{"attn_scale": 0.125, "bias": "none", "learning_rate": 0.023, "decay_shape": "linear", "batch_tokens": 131072}
MLP neurons of a small language model. Each row is named by its layer, matrix (down: output weights) and neuron, and shows model dimensions 320-447. Each number is 128 + 32 x the weight over its row's rms, rounded and kept within 0 to 255.
Before each neuron's rows, "fires before" lists the tokens most often just after its 100 highest values on Wikipedia text that the model never trained on. A number after a token or word is its count.

fires before: " in" 49, " of" 5, " into" 4, " the" 4
L8.down681 [186  97 174 112 135  94 102 154 143 172  96 169 142 103  96  79 145  76  99 112 231 115 148 139 138 103 127  89 121  90 132 120 167 103  93 125 104 135 193 117 136 177 139 136 125 181 132 163 128  78  88 117 126 135 142 205 142 122 119 169  85 128  43 106 145 170  92 101 172  83 106 158 139 166  85  90 184 107 111 138  89 103  76  83 144  80 130 147 130  97  71  74 125 185  99 121 139 155  90 121 166  98 157 113 107 193 111 103 154 139 107 141 136 113 100 110 163 118 197 119 137 112 166 131 113 128 162 141]

fires before: " |" 53
L8.down780 [ 56  76  90 149 111 161 103 173 125 117  83 115 108  70 108 120 124 100 131 104 102  61 119 145 152 151 161 164 193 134 162 117 103  87  95 127  83 109 118  81 138  92  49 147 107 155 159 152 155 126 178 126 105 139  89 159  43 119 118 111 126 113 137 135 112 121 178 114  77 135 133  77 147  73 165 109 136 107 155 128  91 151 129 126 128 110 108 163  96 109  80 122 129 133 147 103 177 135 117  85 161 111 119 154 191 108 154 144  97 109 124 140  84 108 110 159 165 136 124 102 119 133 134 151 115 116 192  91]

fires before: " |" 54, "\n" 4, " to" 4
L8.down1457 [107  76 104 174 113 176  99 154 130 116 122 141 128 126 122 125 153 157 118 120 123 111 144 100  61  96 115 139  98 143  68 124 163 126 202 129 126  81 101 176 136 146 172 146 157 123 171 188  67 127 146  99 134 148 162 137 109 161 151  85 156 141 164 179  77 132 146 153 150  15 156 146 106 113 117 100  93 122 101 150 160  98 167 194 139 163 152 144 176 126 113  65 129  90  96 153 101 122 185 133  93 115 214 163  70  87 125 128 131 121 111 163 112 154  69 161 145 136 131 168 143 176  80 147  52 214  94 132]

fires before: " |" 29, " of" 21, " in" 17
L7.down1193 [123 133 153 118 121 178  88 105 127  72 164 177  76 123 130  95  98  77 136 112 161 166 138 131 149 145 174 101  82 161 123  93 104  80 148 192 179  97  47 130 129 142  70 190 104 179 182 102 155 138 179  82  95 145 113 126 178  62 135 137 110 139 103 128 114 154 121 154 137  82 106 135 144  87 147 174  93  84 144 122 141 151 105 118 124 160 131 146 173 105 110  90 122 167 132 153  90 121 137 123 116  79 199 113 148 120 128 126 108 149 142  96 124 116  99 140 112 112  79 120 160  79 122 141  59 140 108  99]

fires before: " |" 66
L8.down751 [ 77 204 134 129 175  85 116 120 123 139  94 132 175 152  85 122 103 186 124 146 145 118 125 105 135 161  81 143 101  96 100 136 184 145 135 125  89 120 191 108 104 113 150 153 158 126  90 104 121 120 113 119 191 115 156 121 114  84 101 136 126 173  63  89 103 118 130 111  58  98 154 144 175 165  97 153 131 123  78  69 156 125  92 138 108 122 111 154  90 141 124  71  72 125  93 107 151 116 174 186 122 105 171 110 157 136 118  64 179 148 154  82 158 122 139 153 143 181 161 104  93 106 147 130 107 103 126 144]

fires before: " |" 40, "\n" 17, " of" 9, " ==" 7
L7.down2196 [ 92 113 145 120 153 132 121 103 180 125 168 112  91 147 118 131 140 170 150 147 147 138 189 154 161 167 198 196 152 165 125 154 155 141 168 157 149 129 184 153  92 144 129 171  75 144 112 148 126 139 158  58 108 165 116  69 160  77 112 150 146 148 130 120  64 106 162 133  98  96 115 173 185 164 131 109 129 168 142 121 160 106 131  94 153 137 113  99  91 180  94  92 134 138 111 190  41 121 113 153 164 127 156 164 114 157 143 115  92 127 103  94 134 111 112  70 115 158 164 175 179 142 178  92 131 182  61 144]

fires before: " that" 27, " the" 20, " a" 7
L7.down41 [ 64 106 121 132 153 131 134 154  83  97  56 124 143 118 135 132 120  81 163 161 135 142  88  82 100 143 154 161 120 134  99 134 153 122 132 165  93 178 183 145 162 136 199 165  86 136 147  79 130 182 143 104 190 118 124 134 163 123 122 152 153 163 131 122 151 164 117  97 208  69 145 128 155  89  45 152 172 164 130 157 130 174 160 117  96 133 141 213  83 110 132 125 121 107 124 139 176 101 146 140 107 132 187 129 157 165 117  73 133 160 113 104  67 140 126 178  93 143 111  84 182  93 137  93 115 121 137 148]

fires before: " of" 52
L7.down193 [161 100 123 131 125 105 110 155 170 179 134 140 127 158 100 139  90 104 131 137 164 160 168  85 153  98 113  56 151 156  72  69  96 141 170 130 166 134 114 132 126 136  83 125 144  94  97 165 132 178 182 120  65  93  83 132  80 134 161 149 185 147 164 148  80  76 103 231 107 133  90 157  81  94 136 139  76 131 126 114 166 131 126 141 162 121  96 141 154 159 153 196 151 164 163  85 163 108 137  51 117 143 215 101 100 158  97 161  98 125 121 107 110  45  97 120 120 136 109  88  84 121 142 166 110 133 139 109]

fires before: " by" 17, " in" 14, " on" 9, " as" 5, " at" 5, " to" 4
L7.down410 [133 111 117 153  98 146 117  95 118 139 136 166 135 138  88 114 100 156 203 114 103 124 162 156 137 100 154 134 162 128 109 125 141  53 133 106 100 113 189 130 108 167 105 105 132 111 154 153 170 107 151 139 111 145 112 134 148 185  93 107 138 146 152 137  82 156  48 113 140 108 115 202  90 109 129 130 132 160  71 187 143 189 110  88 141 101  83 102 128 148 185 160 170 170 174 134 121  64 119 131 116 117 152 130 117 135 150  93 121 134 110 138 117 142 119 147 119 138 119  98 118 128  81 113 112 144 160 184]

fires before: "\n" 51
L8.down1831 [118 145 101 137 115 180 118 102 133 110 100 128 142 100  80  96 190 118  93 103 128 109 153 155  53 148 169 166 144 141 159 139  61 125 180 114 185  63 128 120 113 133 151 133 157 151 149 135 151 163 169  70 161  90 118  83 195 143 174 162  65 159 123 140 108  57 155 105 118 175 176 102 104 120 129 114 107 121 168  85 126 128 106 127 120 150  43 188 101 195 124  74 168  94 108 166  95 155 144 137 124 115 108 136 131 166  63 128 132  51 115 100 162 150 147 194 122 128 143 158 178 134  82 130 177 125  99 121]

fires before: " |" 32, " Party" 13, " " 9, " of" 8, " No." 6, " was" 4
L8.down1945 [141 128 137 115 158 169 143 135 112 131 148 113 146 123 113 123 110 188 180 122 163 158 163 132 149 115 117 118 143 136 103 107 179 145  94 112 124 166  93 136 120 154 168 179 134 149 150 116 110 143 184 173 126 126  77 155 163 117 132  83 145  70 129 107 172 183 136 161 104 108 115 129 176  94  95 186 164 108 133 151 111  91 123 110  82 104 115 107 135 114 164 145  84 164 108 123 164 147 113 139 131 149 125  94 118 129 113 184 120 132  96 139 141 153 124  91 198 134 203 109 145 105 121  86 175  71  70 164]

fires before: "\n" 91
L8.down1865 [ 89 151 147 171 117 131 106 158 122 145 136 112  96  77 137 103 126 123  98 152 147 119 129  96 100 183 126 173 125 158  62 118 148 140 124  76 161 170 155  57 108 163 128  97 152 160 138 126 122 153 122  69 133 133 112 119 152 117 145 171 137 197  59 151 107 112 105 127  96 166 151 126 129 111 151  82 150 145  95 107  75 139 108 164 131 228 158  54 146  97 111 111 118  98 172 126  73 106 136 154 105 115 149  77 119 138 138 168 148 116 104 120 116 147 107 191 131  39 140 141  56 140  50 143  93 134 103 155]

fires before: " |" 31, " ===" 11, "\n" 7, " –" 7, " ====" 5, " ==" 5
L8.down776 [167 133 112 116 142 146 145 152 179 175 127 105  97 107  96  87  92 114 118 181  49 188 142  96 161 109 142 136 142 161  80  93  99  87  90 138 111 149  54 121 173 185  89 130 112 142 111 140 138 129 152 179  82 145 222 110 113 114 134  82 163 188 105 107 202  84 134 114  99 180 185 148  68  88 158  96 113  71  85  96 141 118 194 171 110 116 144 132 179 118 168  77 102  99 110 108 177 163 173 149 158  81  89 138 137 179 136 117 135  78 174 176 155 150 166 191  66 153 101 154  36  83 169 144 134 135  99 138]

fires before: " |" 64, "obert" 4
L8.down769 [100 123 120 109 115 135 126 140 102 102 130 161 191 152 137 138  84 215 191 102 109 103 141 121 116 138 103 167 168 112 109 110 104  87 122 123 135 117  88 112  88 170 128 169 101 155 182 132 136 114 137 128 143 115 155 154 144 167 116  76 143 101  28 123 158 119  98 134 140  81 157 102  90 142 148 169 103 102 109 177 154 123 131  67  96 137 122 154 100 146 178 199 117 123  87 141 155 138 111 131 158 156 117 118 109 195 162 106 119 146 165  90  52  97 159 136 151 149 107 155 184 126 146 120 124 138 121  92]

fires before: " of" 59
L8.down1774 [146 142  84  94  94 101  73 113 157  55 140 166 142 113 119  93 171 169 135 123 122 122 151 100 126 127 119 204 129  89 190 130 117 153 121 146  48 113 144 173 128 102 148 151  84  78 109 137 161 121  72 182 143 140 111 147 140 170 188 196  62 175 145 152  76  96 147 112  93  85 138 113 105 116 140 110 117 145 154  87 139  52 131 144 138  84 132  75 180 194 155 135 118 144 133 139 119 127  84 127 126 116 124 200  58  98 110  70 129 115 119 129 114 124 166 115 101 137 125 144 170  88 140 140 112 119 162 128]

fires before: " |" 77, " m" 4
L8.down610 [148 174 167 128  93  67 169 103 130 129 127 157 110 140  96 154 159 154 148 130 117 123  50 142 132 107 116  84  79 147 103 139 136 107 118 182 110 177 139 124  91  88 140 114 155 144 168 153 147 148 138  90 157 201 130 205 169 133 158  42  79 104  66 110 102 158 166  90 111 138 150  96 117 117 187 166 105  92  99  91 143 128  91  97 120 151 140 171 110 154 127  99  87  78 129 113 118 132 142 107 113  98 156  83 221 134 225  68 114 154 145 101 137 163 129 132 111 132 142 119 133 120  78 169 129 110 112 158]

fires before: " the" 21, " it" 9, " they" 8, " he" 8, " a" 6
L7.down455 [ 74 114 106 139  84  95 115 117 138 103  93 105 178  84  61  33 118 133 154 150  98 101  46 112 125 102 113 153 197 154 121  89 146 147 148 105  79 118 178  93 140 130 155 133  96 191 109  56 103 126 134 163 135 146 151 126 158 124 152 155 163  91 132 142 132 102  97 185 117 106 162 114 146 142 141 141 128 103 190 144 178 118  98 109 182 137 140 111 158 140  81 126 134  83 104 138 161 110 136  57 150 159  68 129 107 131 121  76 105  67 122 118 164 128 123 132 112 126 119  80 146  96 140  95 168 106 118 117]

fires before: " |" 62, ":" 7, " of" 6
L8.down605 [142 147 154 107 176 148 119 108 116 124 112 149 119 138 108 171 137 179 192 148 176  99 143 144 119 142 107 155 139 119 139 152 130 120 121 158 133 115  98 134  96 140  98 149 147 135 144 121 150 120 148 127 137 120 104 142 102 126 124 139  69  69  68 161 171 155 111 178 135 126 150 130 116 162  95 170 108 134 145 113 155  74 146 122  86 105  88 130  90 125 163 140 151 129 142 110 135 132  85 117 108 154 129 104 120 101 166 123 130 181 114 155 162 137 118 233 121 104 111  96 139 150 147  96 101 155 191 208]

fires before: " |" 34, " in" 19, "\n" 4, " by" 4, " of" 4
L8.down1708 [134 108 137 139  37 149  82 190 132 176  87 140 148 123  77 116 121 126 146 152 169 109 151  82  54 102 182 129 110 172 110 135  89 125 151 147 172 178 132 110 120 101 129 139  94 167 114 151 113  72  89 147  93 158 131 134 104 112 146 115  88 119 135 116 150 182 129 124 108  86 169 165 103 141  82  66 196 185 121 134  98 156 125 101 104 117 102 140 154 119 123  77  94 151 144 152 111 116 101 150  77  90 126  91 164 108 142 162 101 153 139 134  78  79 100 112 177 162 110 160 130 136 139 143 116 147 117 107]

fires before: "\n" 100
L8.down2119 [148 132 150 139 129 129 127  82 112 118  93 121 116 174  22 137 150 146 103  84 117 107 155  80 145  79  97 132 165 137 102 118 141 117 110  72  90  71 152 108 113 136 122 115  86 150  62 115 145 101 195 108 143 146 106 143 131  82  93 105 118 183 128 124  97 135 159 144  99 127  77 150 116 141 134  99 139 172 182  89  63 193 139 127 105 116 172 170 114 170 145 161 103 130 140 150 116  89 120  74 132 125 106 118 148 164 105 150 102 138 143 116 149  68  98  74 158  99 176 147 140 116 175  92 108 162 163 143]

fires before: " |" 56, "ister)" 4
L8.down2161 [106 159 104 113  83 140 148 120  74 152 150  61 119 153  90 129 144  91 138 146 132 157 146 176 117  85 133  77  99  95 180 130 120  75 166  48 139 171 151 104 101  66 117 115 141 100 189 173  95 114 143 164 132 173  95 145 126 169 122 125 133 137  63 142 110 106 177 114 116 122 137  90 112 142  96 110 124 117 118 116  95 154 102  77 165 108 153 111 122 189 151 159 180  64 144 161 187 135 170  83 108 176  74 165 104 172 189 130 123  86 133 134 119 120 189  94 182 175 178 105 123 130 149 191 172 121 131 145]

fires before: " of" 50, " to" 9, " and" 5
L7.down506 [153 149 125 173 103  31  93  74  62 120 148 225 151 138 153 108 133 127 105 109 111 116 148 176 132 121  83 161 132  91 141  80  71  98 152 122 119 101 110 118 168  93 168  89 146 147 134 147 140 128  80 122  70 134 116 155 155 164  97 117 145 149 230 113 172  39  82 119 138  85 109 174 147 116 148  76 117 172  72  41 117 120 130 100 110  92  79 137  94 167 131  95 142 142 123 180 154  92 175 136 131 133 124 157 155 152 150 111  97 161  93 123  94 195 140  88 128 140 156 123 196 156 171 147  90  79  98 149]

fires before: " He" 26, " he" 13, "\n" 12, " In" 6, " his" 6, " His" 4
L8.down1471 [150 139 136 137 118  90 141 105 110 109 122 119  62 123 135 120  96  88 180  94 108  83 131 156 115 124 180  95 159 111 105 123  83  81 206 106 152 113 119 176 159 125 170  85 217 188  57 135  91 143 171 101 194 169 161  67  85 128 161 126 108 120 155 151 162 115  82  72 155 102 151 148 157 135 131 141 131 151 109 188 131 100 127 128 137 155 150 165 118 123 134 136 136 127 115 116  91 122 175 126 115  91 242 154 137  87  75 151  78 142 144 118 162 140 169 153 136 125 116 113 140 146 129  98 161 122 174 173]

fires before: " of" 66, " and" 5
L8.down536 [122 124 133 125 100 126 101 140 100 100  79 150 148 137 103  93 204 123 118 134 115 104 200 124 157 157 185 124 134 152  89 146 129 117 131 128 148 174 102 167 119 136 143 175 118 112  89 159 169 111 143 186 121  93 110  73 139 106 177 114 100 145 160 183 105 115 135 158 134 122 140 174 113 121 116  63 133 100 139 115 134 140  96  57 152  57 133  89 160 154 139 153 140  88 124 187 181 119 186 121 189 121 141 129 107  80 138  94 118 113 125 204 143 148 127  35 134 129  94  99  90 146 123 153 185 154  96 125]

fires before: "\n" 55, " In" 5, " Succeeded" 4
L7.down1896 [107 169  55 111  88 112 121  98 144 150 107 160 112 135 151 125  68 162  99 144 112 130 142 164 113 148 117 138 134 139 114 118 187 142  87 179 136 163 145  97 158  98 132  79 181 220 137 169 134 118 118 104 133 155 167  63 133 106 121 177  76  71 103 177  97 124 102 123 112 102 113  90 162 148 120 139  94 113 124 152 119 125 153 139 169 179 177 142 143 151 168 102 131 114 139 127 134 149 122 124  56 130 130 130 127 104 115 190 148 132 159 150 124 113  61 114 114 179 140 122 103 155  58 125 146 108 139 130]

fires before: " 0" 23, " to" 14, "–1" 11, " with" 5, " 1" 5
L8.down2192 [ 77  81 155 158 109 119 123 163 114 148 118 128 130 177  96 108  88 117 140 103 126 156 115 137 170 134 161 111 129 110 104  95 182 144 133 143 157 137  89 145  71  97  82  68 135 148 151 124 160 149 124 103 110 129 168  61 154  84  97 101 104 126 120  91 107  98 179 158 160 121 154 138 100 103  88 141 137 153 148 172 103 105 140  84 221 122 146 121  59  94 131 144 117 106 176 143  80  85 135 143 126 214 146 160 103 110  87 148 145 136 168 121 158 101 124 141 123 180 143  95 198 110 107 132 148 119 132 172]

fires before: "s," 34, "s." 20, " of" 6
L8.down924 [122  77  89  93 138 128 119 108 147 139 129 130 103 166 134 128 125 137 103 154 116 108 103 148 166 125  82 136  80 105 147 127 133 156  81 165 135  71 211 128 113 129 170 121 178 124 172 185 138 154  90 152  73 129 130  83 139 112 123  98  84 144  43 120 176 158  95 161 153 147 131 129 114  93 136  89  97 148  51 106 115 117 109 100 187 144 119 187 104 148  99  78 125 121 129 168 130 110 131  69 117 147 126 109  83 113 156 120 127 101 174 138 120 114 118 115 137 114  97 119 152 173  97 108 165  95 161 102]

fires before: " a" 19, " the" 19, " to" 9, " well" 6
L8.down21 [164 168  91 101 101 130 102 175  74 118  99 121 156  89  99  97 131 191 110 198 156 125 143  86  49 133  89 164 115 117  52 191 125 126 169 141 153 108 135 152 123 152 124 133 128 131 110 126 163 162 143 107 149 160 117 100 129 140  98 178  82 124  79  95  94 144  92 156 139 137 134  83 159 113 126 158 183 163 109  85 125 153 141 100 135 146 183 120  66 130 130  83 151  94 101  99 106 178 130  68 169 177 131 165 143 132 157 147 104  36  82 120 122 181 141 158 142 127 131 138 139  88 124 115  71 105 107 186]

fires before: " with" 45, " to" 33, " in" 9
L8.down522 [ 56 173 106 156 127 118  81 142  75  93 139  99  95  86 113  70  80 129 157 149  91 170  79 113 142 149 167 171  76 152  93  94 131 157 121 157 101 185 136 186  87 132  90 164 135 118 138 122 127 168 156 112 123 112 107 110  64 193 147 103 136  90 162  53  61 156 155 114 199 129 105 103 107 117 128 123 114  82 107 148 161 118 144 145 122 138 101 137  76  89  85 146  76  93 105 109 195 124 176  78 145 128 131 117 159 128 134 138 138 192  70 186 137 114 112 165 108 140  94  93 167  89 104 118 123 149  97  95]

fires before: "\n" 52, " of" 8, " |" 4
L7.down1719 [112 100 115  88 115 132 136 119 116  77 100  97 168 126 134 139 170 101 180 101 128 168 147 109 196 179 150 129 128  81 113 112 138 127 138 100 173  97 139  95 149 126 149 139 120 139 125 132 132 117 109 173 142 125 183 157 167  91 141  93 109 144 133 161  95 118 143  86 141 110 153 131 116 105 191 104 223 125 121 118 150 160 151 127 124 116 135  91  90 100 157 134 103 100 113 134  99 143 188 195 153  89 112 121  95 128 168 158  76  84 130  98 110 130 135 166 157 173 101 101  84 116 185 124 173 167 129 109]

fires before: "\n" 100
L7.down223 [152 107 139 112  95 120  99  99 130 153 154 132 152 180 107 119  54  90  87 124 171 149 146  91 106  60  90 149 136 130 118  93 141 103  96  77 129 150  80 128  89 169 148 149 114 137  97 104  85  92 138 130 125 169 172 159 152 142 133 131 110 110  89 136  89 127  54 121 163  88  92 132 129 104 168  96 159 130 140 117  54 141 112 100  87 132 118 149 113 119 166 134 115  62 129 142 114 143 155 126 121 126 112 147 127 127 162 164  93 116 152  37 169 111 109 145 111  99 173 156 120 132 143 136 120 169 126 180]

fires before: " of" 40, " in" 8, " by" 7
L7.down618 [134 101 119  78 130 100 131  76  94 149 113 123  79  95 114 157 138 125 139 152 158 166 175 161 201 122 172 125 126  70 121 121 166 162 162 136  46  39  92 116 143 142 171 148 142 142 118 127 148 109 114 130 126 110 114 110 178 131 129  97  54 144 101 122 134 185  60 161 187  98 149 168 135  95 124 144 114  97 137 177 158 152 117 164 109 158 178 129 164  97 121  81 104  79 112 143 125 156 129 140 127  61 152 209 147 133 144  83  67 118 131 153 115 107 128 136 155  50 136 178  88 138 170 135 127  83 119  75]

fires before: " 0" 52, " |" 15
L7.down1517 [139  89  96 177 107 160 134 119 105  94 138 112  75 114 100 133 213 107 111  94 142 127 144 128 148 112 173 154 149 125 124 115 170 167 125 147 170 103 121 139 162  95 144  75 115 179 161 125 157 134 142 122 112 109  97 122 123 104 129 161  65 137 121 150 116  20 148 146 118 135 123 145  95 119 101 152  72  89 114 133 149 136 143 101 152 127 132  79 118  50 131 153 149  78 103 157 185 119  77 102 122 145 146 136 128 103 121 140 131 150 110 108  56 148 231 115 166 143  87 117 116 146 147 122 180 135 157 136]

fires before: " as" 67
L7.down191 [ 69  98 140 118 155 137 154 144  58 155 126 163 159 171 106 114 103 125 127 153 160 166 161  71 138 145 104 117  93 109 106 152 152 161 125 113  93 156 143 141 186 179 157 130 114 158  85 128 149 105 131 127  96 120 115  90  98 111 136  96 107 159 137 128  93  90  78 126 168 110 126 137  75  81  99 102 127  99 111 159 113 139  49 146 103 126 120 112 115 112 179 135 122 128  86 154 123  67  77  89 104 112  84 128 130 168 132 131 156 163 124 166 141 135  70 152 131 117 121 100 128 100 157 159 138 143  57 143]

fires before: " |" 77, " %" 16
L7.down227 [ 85 178  75 172 100 143 128 123 134  75 115  76 129 197 150 108 103 152 102  71 114 104 128 118 142 151 116 149 134 101 143 162 154 179  75  81 141 122 155 119 135 105 161  81 187 117  98 130 138 159 183 134 157 102 140  90 130  91 117 139  94 109 110 121 101 146 158  80 136 140 119 128  93 118 155  56 134  92  96 176  83 151 159 134 213 200 156 141 130  97 111  90  81 151 101 150 170 160 143 178 127 121 161  99  86  92  94 139 101 139 112  77 137 109 127 145 145 126 140 201 109 138 126 125 179 119 174  90]

fires before: " of" 13, " and" 11, " in" 9, " on" 8, " to" 7, " as" 6
L7.down176 [154 122 107  66 144 137 121 125  96 107  94 150 130 142  71 133 144 222 144 154 130  88 133 133 100  97 145 107 143 113  93  98 145 149  85 211 142 255 196  93 187 179 194 122 113 137 108 152 135 162 191 140 162 195 145 129  89 193 116 141 133 162 137 130 117 138 159  61 164  89 124 135 121 100 115  95 134 181 193 143 207  92  98  54 122 142 108 172  98 128  91 153  99 138  81 134 103 135 109 100 120 163  79 121 106 155 136 120 138 145  71 122 121 128 169 152 128 136 109 106 156 143 128 171 133 153 152 108]

fires before: " of" 63, " in" 5
L8.down1421 [164 122 140 132 156 114 122 169 147 100  96  92 103 141  70  96  76 176 194 127  90  49  86 178 105 128 195 103 116  94 142 175 113 149 169  90 133 120  60  68 115 175  84 183 151 123 164  89 132  96 106 147 112 164 156 136 167  93 136 104 105 151 146 132 138 175 142 177 137 170 114 131 124 120 197 129 120 135  63 126 155 118 172 108 122 141 185 137 127 107  94 116 103 163 126 157 158 137 219 121 157 125  97 165  83 102 182 101 118 100 142 184 144 123 107 123 127 134 129  95 110 175  92  93 212 143  75 113]

fires before: " |" 44, " 100" 6
L8.down2148 [124 172 193 102 137 163 149 145 130 160 186 125 150 137 166 163 138 146  99 150  45 144 143 128 184 165 117 167 151 100  96 121 140  70 149  61 141 151 140  68 138 140 138  86  98 130 100 122 146  72 131 169 137  98 114 162  73 136 137 121  74  96 132  97 186 129  53 140 165 126 134 111 159 115 103 183 123 102 167  64  53 116 155 116 129 145 127  83  80 108 138 136 181 170 137 127 152  97 102 126 122 130 104 160  83 139 170  97  97 144 135 134 175 143 125 131 191 132 145 152 168  77 129 130 122 100 131 129]

fires before: " of" 80
L8.down1866 [126 131  95  96  85 118  79 128 113  87 102 117 112 134 125 155 202 126 124  97 145 135 128 144 124 117 184 131 135 152 111  88 123 123  92 143  97 118 150 166  97  93 144 130  79 172 131  98  88  86 104 135 139 157 106 151 118 110 163 134 120  94 113 134 104 124  98 103 125  91 170 157 135 108 113 121 157 138  73  91 172 148 161 169 134  88 139 106 117 159 137 182  68 143 111 149 110 146 119 115 160 103  98 125 130 145 151 149  98  94 131 173  92 108 113 179 129 117 161 155 128 188 108  98 185 150 138 154]

fires before: " |" 72, "\n" 22
L8.down90 [155  95 151 152 149  82  84  79 127  80 124  98  81 167 174 127 131  99 129 101 127  87 184 183 114 133  84 118 107 108  58 111 110 136  98 115 171 153 188 132  90 114 101 123 158 200 136 167 165 147  92 113 113 142 101  63 153 130  85 113 142 109  84 148 105 103 117 156 105 109 105 198 134  94 113 136  81 153 101 176  80 189 129 160 132 204 101 181 122 119 102 129 115  91 132 180 159 100  89 135 183 140 170 112 127 129 139  97 129 162 125 141 109 101  73 126 113 110 104 178 158 127 157  80 109 162 114 113]

fires before: " as" 85
L8.down952 [102 156 118  92 169 103 116 114  75 158 155 172 169 163 171 129 120 126 139 169 189 149 136  81 147 165 113  60 166 139  56 124 172 149 129 139 165 186 148 158 109 154  86 129 105 143 107 127 166 142 135 102 116 120 100 115 144 139 146 138 100 130 134 195  89 124 197 145  79 157 167 107 134 133  86  93 106 148 110 141 179 144  78  93 118 165  59 186 137 147 164 116 156 105 152  47  88  73 125 119 168 127 122 109 148 153 162 126 172 139  91  56 134 164  99 140 105 118 131  99 208 131 170 135 115 115  81 124]

fires before: "." 42, " and" 10, " to" 6, " in" 5, " at" 4, " of" 4
L8.down1078 [ 97 126 111  82 134 165 122 139 168 120 117 130  92  95 184 154  81 116 143 141 172 109 105 164 107 208 149 138 135 129 107 117  96 139 111 209 108 115 109 123  84 145 142 154 109 151 131  78 161  90 109 185 118  91 171 112 130 115 175  96 104 136  99 121 140  46 117 106 203 138  98 178 115  49  80 196 162 139 119  78  74 120 174 142 100 118 160 178  84  97 107 136  87 110 156 134 123 100 126 188 152 197 111  82  86 139 180 149 132 127  82 161 146 151 159 159 140 139 131 117 110  97  56  95 110  98 167 132]

fires before: " to" 17, " for" 15, " by" 7, " Record" 4, " Lincoln," 4, " as" 4
L7.down1441 [142 125 144 135 185  81 147 120 136  88 148  68  90 121  84 100 146 150 181 146 140 126  92 156 153 161 166  98  54 118  88 129 149 145 111 148 109 157 168 101 119 167  79 153 151 156 143 106 126 121  97 143 110 141 120 143  44 178 101 151 100 129 128 110 121 130 107 172  79 153 133  61  99 186  86 125 153  99 138 151 132 150 120 160 180 140 113 129 124 132 109  70  91 123 153  77 177 128  98 148 153 155 176 133 133 162  95  31 138 151 175  71 161 179 130  89  93  81 161  90 136 100 144  63 131 126 131  78]

fires before: " by" 26, " " 23, " to" 11, " the" 9, " for" 4
L8.down1060 [170 144 113 139  29 105 127 141 107 127  92 140 136 123 113  88 126 109 177 131 143 128  63 145 112 175 183 151 168  71 210 135 141 136 156 105 108 155 132 188 125 111 114 142  90 148 170 188 189 121 144 128 128 121  98 155 170 123 131  84 130 116 123 130 119 110 152 103 116 164 167 106  77 158 136 126 109 141 168 135 192 106  78 142  55 136 177 137 106 150 161 136 117 103  72 140 154 125 108 133 108 101 128 142 147 134 149 139 144 117 160 141 134 104 105 114 101 119 140 140  90  73 177  77 109 157 165 164]

fires before: " well" 32, " a" 12, " the" 10, " of" 6, " it" 5, " part" 5
L7.down1490 [139 174  63 110 144 170 114 104 111 108 175 113  68 126 135  92 116 131  87 130 117 146  89 137  51 127 136 150 152 132 121 114 180 136  88 152 105 145 165 147  82 170 154 126 152 203 161 145  94 148  98 150 117 136  91 146 100 145  90 116 132 157  98 115 162 135 129 136 148 153 152 151  91 121 123 161  96 132 184 111 119 109 135 169 159 105  88 219 143 165 162 138 107  85 108 150 129 223 135 107 151 141 151 185 116 140 139 146 162 138  96 135 126 108  72 172 142 108 144 184 159 138 156 173 162 130 178 162]

fires before: " in" 27, " by" 25, " on" 6, " for" 4, " to" 4
L8.down1181 [133  73 103 150  98 120 113  82 138 135 129 153  66 113 149 132 100 144 108 121  92 160 166 130 146 190 156 155  73 134 111 163 175  48 158 133 152 114  92 148 170 101 124 167 112 111 131 172 151 102 137 135 119 134 158  92  96 171 152 178  97 144 131 138 148 135  91 102  86  73 161 180  95 128 106 133 106 127  76 132 141 132 109  69 129 144 121  91 177  69 182 143 125 128 119 124 132 179 153 154 111  82 142 175 142 127 142 110 112 133 129  94 144 147 152 165 103  80 105  93 119 126 169 128 112  94 147  88]

fires before: " and" 51, " in" 4
L8.down1321 [136  85 139 182 141  94  60 171 194 142  84 146 165 149  85 123 155  84 177 167 134 147  82 101 157 164 107 129 101 138 120 172 147 120  79 152 159 182 128 157 154 122 113 150 133 126  97  89 119 115 136 184 109 121 130 109 121  76 146  50 105 159 136 165 125  96  84 104 152  86 136 132 156  95 118  94 115 102  78  86 124 131 120 146 112  95 113 155 130  90 118 142 176  65 148 119 124 137 150 126 126 133 137 150  88  78 178 152 144 115  47 103 119 119 148 175  80 181 101  73  98 106 171 156 151 123 150 105]